config.toml
head_dim = 64
tie_embeddings = false
lr_mult_o = 2.0
grad_clip = 0.5
decay_fraction = 1.0
MLP neurons of a small language model. Each row is named by its layer, matrix (gate and up: input weights) and neuron, and shows model dimensions 64-159. Each number is 200 + 30 x the weight over its row's rms, rounded and kept within 0 to 999. A neuron's up and down rows have the sign that makes its largest values positive.
After each neuron's rows, "fires on" lists the tokens most often at its 100 highest values on Wikipedia text that the model never trained on. A number after a token or word is its count.

L2.gate85,194,189,170,199,207,192,211,183,205,249,188,160,240,235,166,224,236,235,203,162,172,183,177,157,242,235,239,246,163,186,183,213,215,192,193,213,169,187,232,181,210,242,281,242,205,179,206,215,190,176,189,173,189,206,251,162,155,175,224,216,221,106,242,208,213,179,192,159,196,217,208,212,226,196,197,184,192,211,234,161,214,234,212,191,157,204,208,190,195,171,201,221,151,182,246,205
L2.up85,245,161,169,168,218,254,235,208,240,235,204,175,198,207,174,156,153,205,206,217,183,196,217,198,250,192,225,194,196,200,182,256,204,159,148,200,239,165,232,178,219,193,230,253,203,151,152,192,180,173,217,235,217,160,200,204,197,202,194,184,165,131,221,181,162,188,226,201,183,187,157,180,178,167,161,186,165,179,189,215,205,239,199,214,137,202,173,207,253,211,220,231,193,161,201,162
fires on: "ped" 20, "mo" 13, " ft" 10, "tra" 9, "ven" 7, "bo" 5

L5.gate203,180,227,197,180,200,164,226,195,245,166,133,206,158,203,181,224,234,230,200,196,188,230,148,158,166,204,242,237,212,199,200,218,268,205,161,195,167,243,202,208,232,198,205,222,219,191,216,134,185,206,192,255,239,212,212,199,225,202,207,184,216,225,174,211,195,200,200,228,162,227,203,253,200,215,213,149,236,262,218,237,185,143,187,187,210,123,156,181,223,204,213,203,163,190,195,188
L5.up203,200,230,236,266,226,247,231,264,199,247,182,217,188,184,194,202,199,165,215,179,233,186,175,168,161,232,147,189,208,172,151,254,169,202,209,199,168,202,183,170,210,175,136,226,228,209,214,193,188,252,169,202,199,223,198,187,196,170,188,192,253,220,135,195,191,167,201,184,168,209,217,199,216,230,205,153,187,261,184,208,173,191,174,216,161,211,204,166,226,201,225,210,190,280,221,176
fires on: "y" 36, "n" 9, "x" 8, "and" 7, "t" 4

L4.gate375,157,247,193,280,227,177,183,216,225,149,208,204,224,225,170,144,203,185,154,195,174,178,201,183,155,207,173,183,178,176,220,168,234,250,214,221,215,170,263,211,207,211,188,219,145,213,263,218,159,172,267,210,159,255,239,199,189,239,211,243,199,176,138,180,119,256,171,153,179,210,175,139,176,177,235,197,182,288,205,171,189,196,209,188,188,182,215,218,151,213,203,181,202,210,275,207
L4.up375,198,217,177,224,165,238,195,188,268,236,224,240,145,202,203,188,209,220,138,207,206,212,150,291,196,152,209,131,150,226,172,158,192,278,182,172,233,157,138,195,186,168,193,197,168,184,162,196,175,186,232,171,250,241,205,194,183,174,200,167,210,187,182,212,195,138,138,184,196,221,179,153,224,136,215,206,202,194,175,136,186,248,225,178,264,155,163,224,144,212,222,201,228,226,219,227
fires on: "ent" 12, "it" 11, " It" 10, "ification" 9, "ge" 8, "ary" 7

L4.gate178,221,253,200,186,181,211,187,157,171,169,222,248,226,237,177,234,221,191,227,199,219,294,202,174,217,149,248,176,197,184,174,276,196,214,166,213,231,205,194,173,159,246,197,159,242,216,202,170,191,187,225,214,208,173,171,220,167,181,181,181,191,220,183,255,174,181,207,172,229,188,167,189,156,239,153,167,200,193,243,192,197,147,228,164,185,179,162,162,262,236,222,218,197,227,212,170
L4.up178,193,190,208,218,218,188,172,187,161,188,224,221,197,187,251,217,186,206,193,166,193,206,113,196,140,167,183,231,206,229,228,248,152,207,202,203,198,195,245,209,170,245,167,132,239,240,199,175,183,213,179,214,146,203,208,246,168,191,223,206,162,280,211,197,129,250,181,177,178,174,204,139,186,211,197,186,233,172,198,248,188,213,251,208,246,172,158,164,204,229,176,220,189,159,227,235
fires on: "," 48, "en" 14, "n" 4

L2.gate505,195,244,221,193,174,182,153,270,214,181,206,211,206,204,257,189,230,239,215,192,158,196,201,201,207,245,185,226,225,156,215,243,211,219,235,177,133,173,191,216,225,202,222,223,207,212,180,241,232,250,225,221,201,217,214,192,195,178,149,168,169,215,196,186,135,236,153,249,163,206,190,173,207,190,168,232,210,190,205,208,185,244,157,202,172,251,174,211,230,172,197,219,221,139,176,160
L2.up505,163,167,159,188,210,144,188,251,174,209,189,203,276,209,203,166,185,258,249,212,200,208,189,215,220,201,182,184,184,207,190,304,208,175,201,198,144,200,247,163,210,169,239,210,211,201,186,223,232,168,213,158,216,216,179,213,222,242,207,139,212,210,197,138,200,214,193,242,178,219,240,203,247,244,176,219,186,147,212,197,169,184,232,171,220,208,174,204,201,97,174,166,182,145,261,190
fires on: " number" 25, " Col" 13, " Model" 9, " contract" 7, "tract" 5

L4.gate501,192,199,245,173,197,159,222,171,199,168,260,216,207,155,227,191,214,228,186,156,229,217,184,170,167,204,156,161,222,201,196,209,201,187,193,212,137,214,216,216,149,131,187,221,193,247,255,207,205,220,157,209,185,226,212,152,185,211,208,219,189,214,251,222,179,203,202,200,178,196,197,222,198,216,222,193,169,125,166,208,239,232,221,205,125,201,168,179,207,237,247,202,192,156,134,253
L4.up501,210,181,216,169,178,203,165,214,142,198,223,179,199,209,173,223,170,186,161,225,200,221,217,191,167,213,176,243,198,175,263,173,256,200,167,190,176,269,222,171,194,187,246,151,233,214,198,197,212,213,189,198,173,233,172,201,222,201,175,176,202,194,201,210,166,127,164,241,151,221,229,213,193,200,212,152,217,131,184,246,210,239,192,148,121,141,214,149,173,163,225,240,247,230,167,198
fires on: " that" 34, " " 17, " there" 12, "uff" 5, " reason" 5, " un" 5

L2.gate198,142,180,212,188,185,188,220,205,226,203,165,171,159,253,216,185,252,215,203,218,173,210,212,172,174,229,201,156,193,147,191,163,180,186,197,223,233,220,181,164,177,167,174,252,167,250,247,207,185,202,259,187,235,234,229,204,227,187,179,274,172,195,225,216,171,173,197,247,175,215,242,209,183,205,231,235,201,234,252,252,181,161,269,163,255,232,241,174,232,167,171,196,160,202,175,216
L2.up198,242,174,182,218,187,179,202,230,187,279,122,231,213,222,206,204,230,211,238,180,258,187,245,214,201,192,228,182,217,195,164,217,194,192,258,161,202,179,144,206,178,160,203,221,188,216,205,223,195,219,298,209,241,198,230,186,167,170,185,202,192,169,174,160,180,175,199,184,182,216,150,224,196,201,218,209,184,183,271,185,214,170,242,235,241,235,175,214,225,201,213,211,197,199,243,203
fires on: "s" 21, " Mc" 19, " /" 8, " and" 6, "⁄" 5

L5.gate378,195,213,159,197,191,218,185,205,202,173,244,215,229,298,241,190,176,172,251,237,195,175,260,194,217,234,163,187,160,167,199,202,228,175,187,186,231,187,197,143,239,186,205,239,180,196,194,175,210,189,196,174,171,161,167,259,177,195,180,204,196,184,195,176,214,171,151,218,253,202,239,164,236,235,179,202,153,185,227,202,169,235,221,204,210,237,224,205,231,178,191,217,223,233,234,217
L5.up378,143,222,204,283,185,246,229,237,203,192,167,249,210,179,222,234,246,199,250,186,178,235,211,181,227,248,185,175,196,176,162,192,167,174,257,267,159,191,216,222,213,206,245,242,190,214,164,172,182,187,236,180,210,189,171,195,165,184,224,222,203,175,178,196,169,180,220,227,231,243,225,242,159,223,227,239,194,165,167,193,126,187,234,217,146,255,226,218,167,216,160,176,222,230,212,214
fires on: " con" 41, " Con" 25, "con" 9, "ni" 7, "Con" 6

L2.gate369,147,162,175,192,227,241,221,191,201,197,196,251,182,202,173,203,191,211,193,167,163,253,199,151,156,210,172,186,207,242,246,198,182,155,216,205,206,235,241,202,134,150,210,183,208,259,189,196,197,190,211,186,156,172,232,239,275,133,188,239,186,217,164,201,162,191,179,236,160,211,209,232,199,225,155,220,165,209,222,177,209,162,185,143,255,195,200,201,181,226,175,186,165,199,168,247
L2.up369,229,210,206,135,196,238,225,184,179,167,196,221,212,191,210,185,201,170,158,174,225,189,193,224,145,203,180,151,202,198,168,198,226,191,203,184,185,206,181,184,197,209,180,179,150,219,210,208,214,204,196,224,173,204,205,235,227,243,173,230,171,207,223,222,197,221,238,199,247,235,202,205,177,212,168,235,247,165,142,199,221,142,213,209,149,194,199,175,175,175,210,213,213,206,212,157
fires on: "s" 99

L4.gate460,216,202,266,236,205,199,198,234,206,214,202,203,179,238,135,193,160,236,171,205,244,213,221,199,207,181,245,239,162,233,165,214,199,135,173,151,187,95,196,169,166,136,213,237,245,255,226,178,188,165,180,216,171,208,252,201,217,161,187,205,204,194,222,192,217,231,183,179,215,225,178,171,225,186,188,207,198,255,223,252,151,173,229,161,182,238,182,176,189,162,181,187,212,246,195,234
L4.up460,197,186,221,206,224,202,165,236,217,135,210,174,187,202,182,202,186,170,153,224,262,160,224,216,206,189,251,210,142,270,186,205,179,218,153,148,218,180,182,160,172,136,195,189,271,199,196,190,235,216,153,194,181,201,233,227,225,183,204,243,205,208,242,218,207,192,196,201,262,198,190,196,195,159,203,236,197,217,184,230,209,195,207,211,220,191,214,195,245,181,194,206,226,186,205,182
fires on: " \"" 33, ":" 22, "s" 7, "or" 6, "sp" 4

L2.gate155,176,193,209,202,203,220,177,210,166,199,155,226,209,209,178,199,255,211,195,202,177,218,185,183,186,224,157,168,175,210,222,227,178,197,205,153,195,198,201,192,202,231,223,187,193,208,200,194,203,203,262,164,210,193,223,145,215,212,211,197,173,126,153,151,235,209,219,203,124,219,181,199,239,204,226,183,205,158,180,223,218,183,208,211,250,226,221,228,212,131,170,224,211,232,260,120
L2.up155,222,213,228,164,215,232,216,165,229,197,226,245,211,159,198,203,247,180,210,174,221,157,245,187,182,229,162,167,229,182,185,175,206,220,230,176,172,140,189,211,205,199,225,217,252,205,215,249,161,191,201,244,183,197,131,234,219,158,168,233,204,185,188,219,237,206,236,185,167,197,164,167,148,214,191,250,199,227,230,212,182,178,174,196,258,186,214,204,219,194,205,190,167,225,173,178
fires on: " Stadium" 17, " Games" 10, " Party" 10, "i" 7, "AF" 6, " Medal" 6

L5.gate370,205,199,130,216,235,242,179,163,147,231,189,145,115,231,230,138,169,246,205,174,206,167,202,203,223,187,239,139,222,193,206,180,216,188,209,174,180,169,232,210,173,199,180,202,167,146,175,188,180,204,199,216,192,203,207,210,198,227,213,217,232,194,240,184,159,217,215,226,221,226,148,171,151,179,286,232,162,110,262,211,202,182,237,187,206,181,227,162,175,163,208,186,202,229,258,213
L5.up370,189,172,188,151,204,228,208,154,228,184,198,212,183,162,182,195,240,158,188,151,182,160,151,199,275,172,218,217,230,255,189,168,186,210,261,140,187,210,240,241,224,255,269,220,216,237,166,187,223,210,207,180,137,161,223,199,165,174,236,186,233,180,148,229,151,205,154,193,160,233,198,221,201,202,222,210,193,225,190,193,237,166,167,237,218,215,230,141,223,208,244,217,204,192,203,205
fires on: "mp" 16, "g" 15, "b" 8, "p" 7, "mer" 5

L2.gate247,239,200,240,274,220,159,164,180,183,213,203,199,180,229,164,188,227,148,178,188,188,197,170,178,161,141,247,224,184,198,251,233,178,176,238,216,196,152,160,142,236,169,220,230,194,176,153,208,213,174,164,256,226,244,238,193,208,172,182,242,202,214,205,171,157,225,223,184,174,243,214,187,212,174,218,186,241,210,269,211,180,151,184,199,193,245,203,172,185,192,245,194,184,177,252,228
L2.up247,195,200,188,163,193,227,139,198,222,175,253,205,203,141,251,169,239,210,164,192,162,219,201,188,143,152,185,171,218,221,181,205,168,172,239,216,200,178,200,198,227,193,187,198,206,216,147,180,223,237,167,260,182,172,229,135,198,201,165,191,223,236,222,186,172,238,184,221,189,181,216,230,135,268,219,236,165,223,191,232,194,188,163,222,214,256,191,212,208,164,229,191,251,228,178,210
fires on: "s" 69, " Olympics" 4, " century" 4

L5.gate511,219,251,213,125,214,250,179,241,169,222,196,203,182,184,162,167,203,182,151,209,131,199,161,186,238,251,152,160,249,233,218,207,148,151,214,225,241,209,165,204,199,251,217,209,229,162,194,195,170,214,232,196,193,215,225,193,203,202,143,170,234,200,204,185,214,178,173,211,182,206,180,226,216,236,225,228,199,182,220,199,152,221,194,224,184,157,238,152,219,258,171,224,154,257,235,237
L5.up511,155,211,207,187,222,243,227,209,198,161,188,172,267,248,194,183,222,201,216,226,206,185,191,165,207,246,153,164,171,270,231,166,178,192,187,218,191,236,162,214,237,139,216,221,243,177,223,218,167,186,207,220,167,225,250,237,237,235,181,186,208,197,172,190,227,198,149,196,222,234,220,182,208,194,268,177,181,214,179,237,153,183,251,198,145,185,220,166,231,201,201,248,183,240,237,193
fires on: " medal" 25, "---|---|---|---|" 18, "n" 10, "1" 7

L2.gate109,172,201,194,175,238,200,143,212,172,217,172,244,181,202,183,185,206,189,221,220,228,200,152,157,211,211,196,125,205,192,165,201,247,211,172,177,184,223,215,182,176,220,166,179,168,148,213,256,207,132,220,211,168,226,211,184,188,235,189,265,200,188,196,226,231,202,167,158,160,207,151,204,166,166,166,178,211,178,142,245,229,168,192,133,206,228,230,163,214,165,187,191,205,224,183,221
L2.up109,201,214,208,265,200,192,172,181,218,250,220,141,183,161,157,238,172,149,191,214,264,212,222,239,213,202,155,194,182,226,167,159,184,235,183,223,171,215,225,173,244,204,175,170,161,221,160,177,181,192,280,185,164,229,169,158,265,199,239,164,173,238,203,216,187,223,192,199,217,219,278,201,169,197,228,210,235,240,258,160,200,202,199,183,244,205,247,235,226,214,197,246,224,172,230,184
fires on: "a" 26, "o" 10, "cu" 8, "A" 8, "al" 7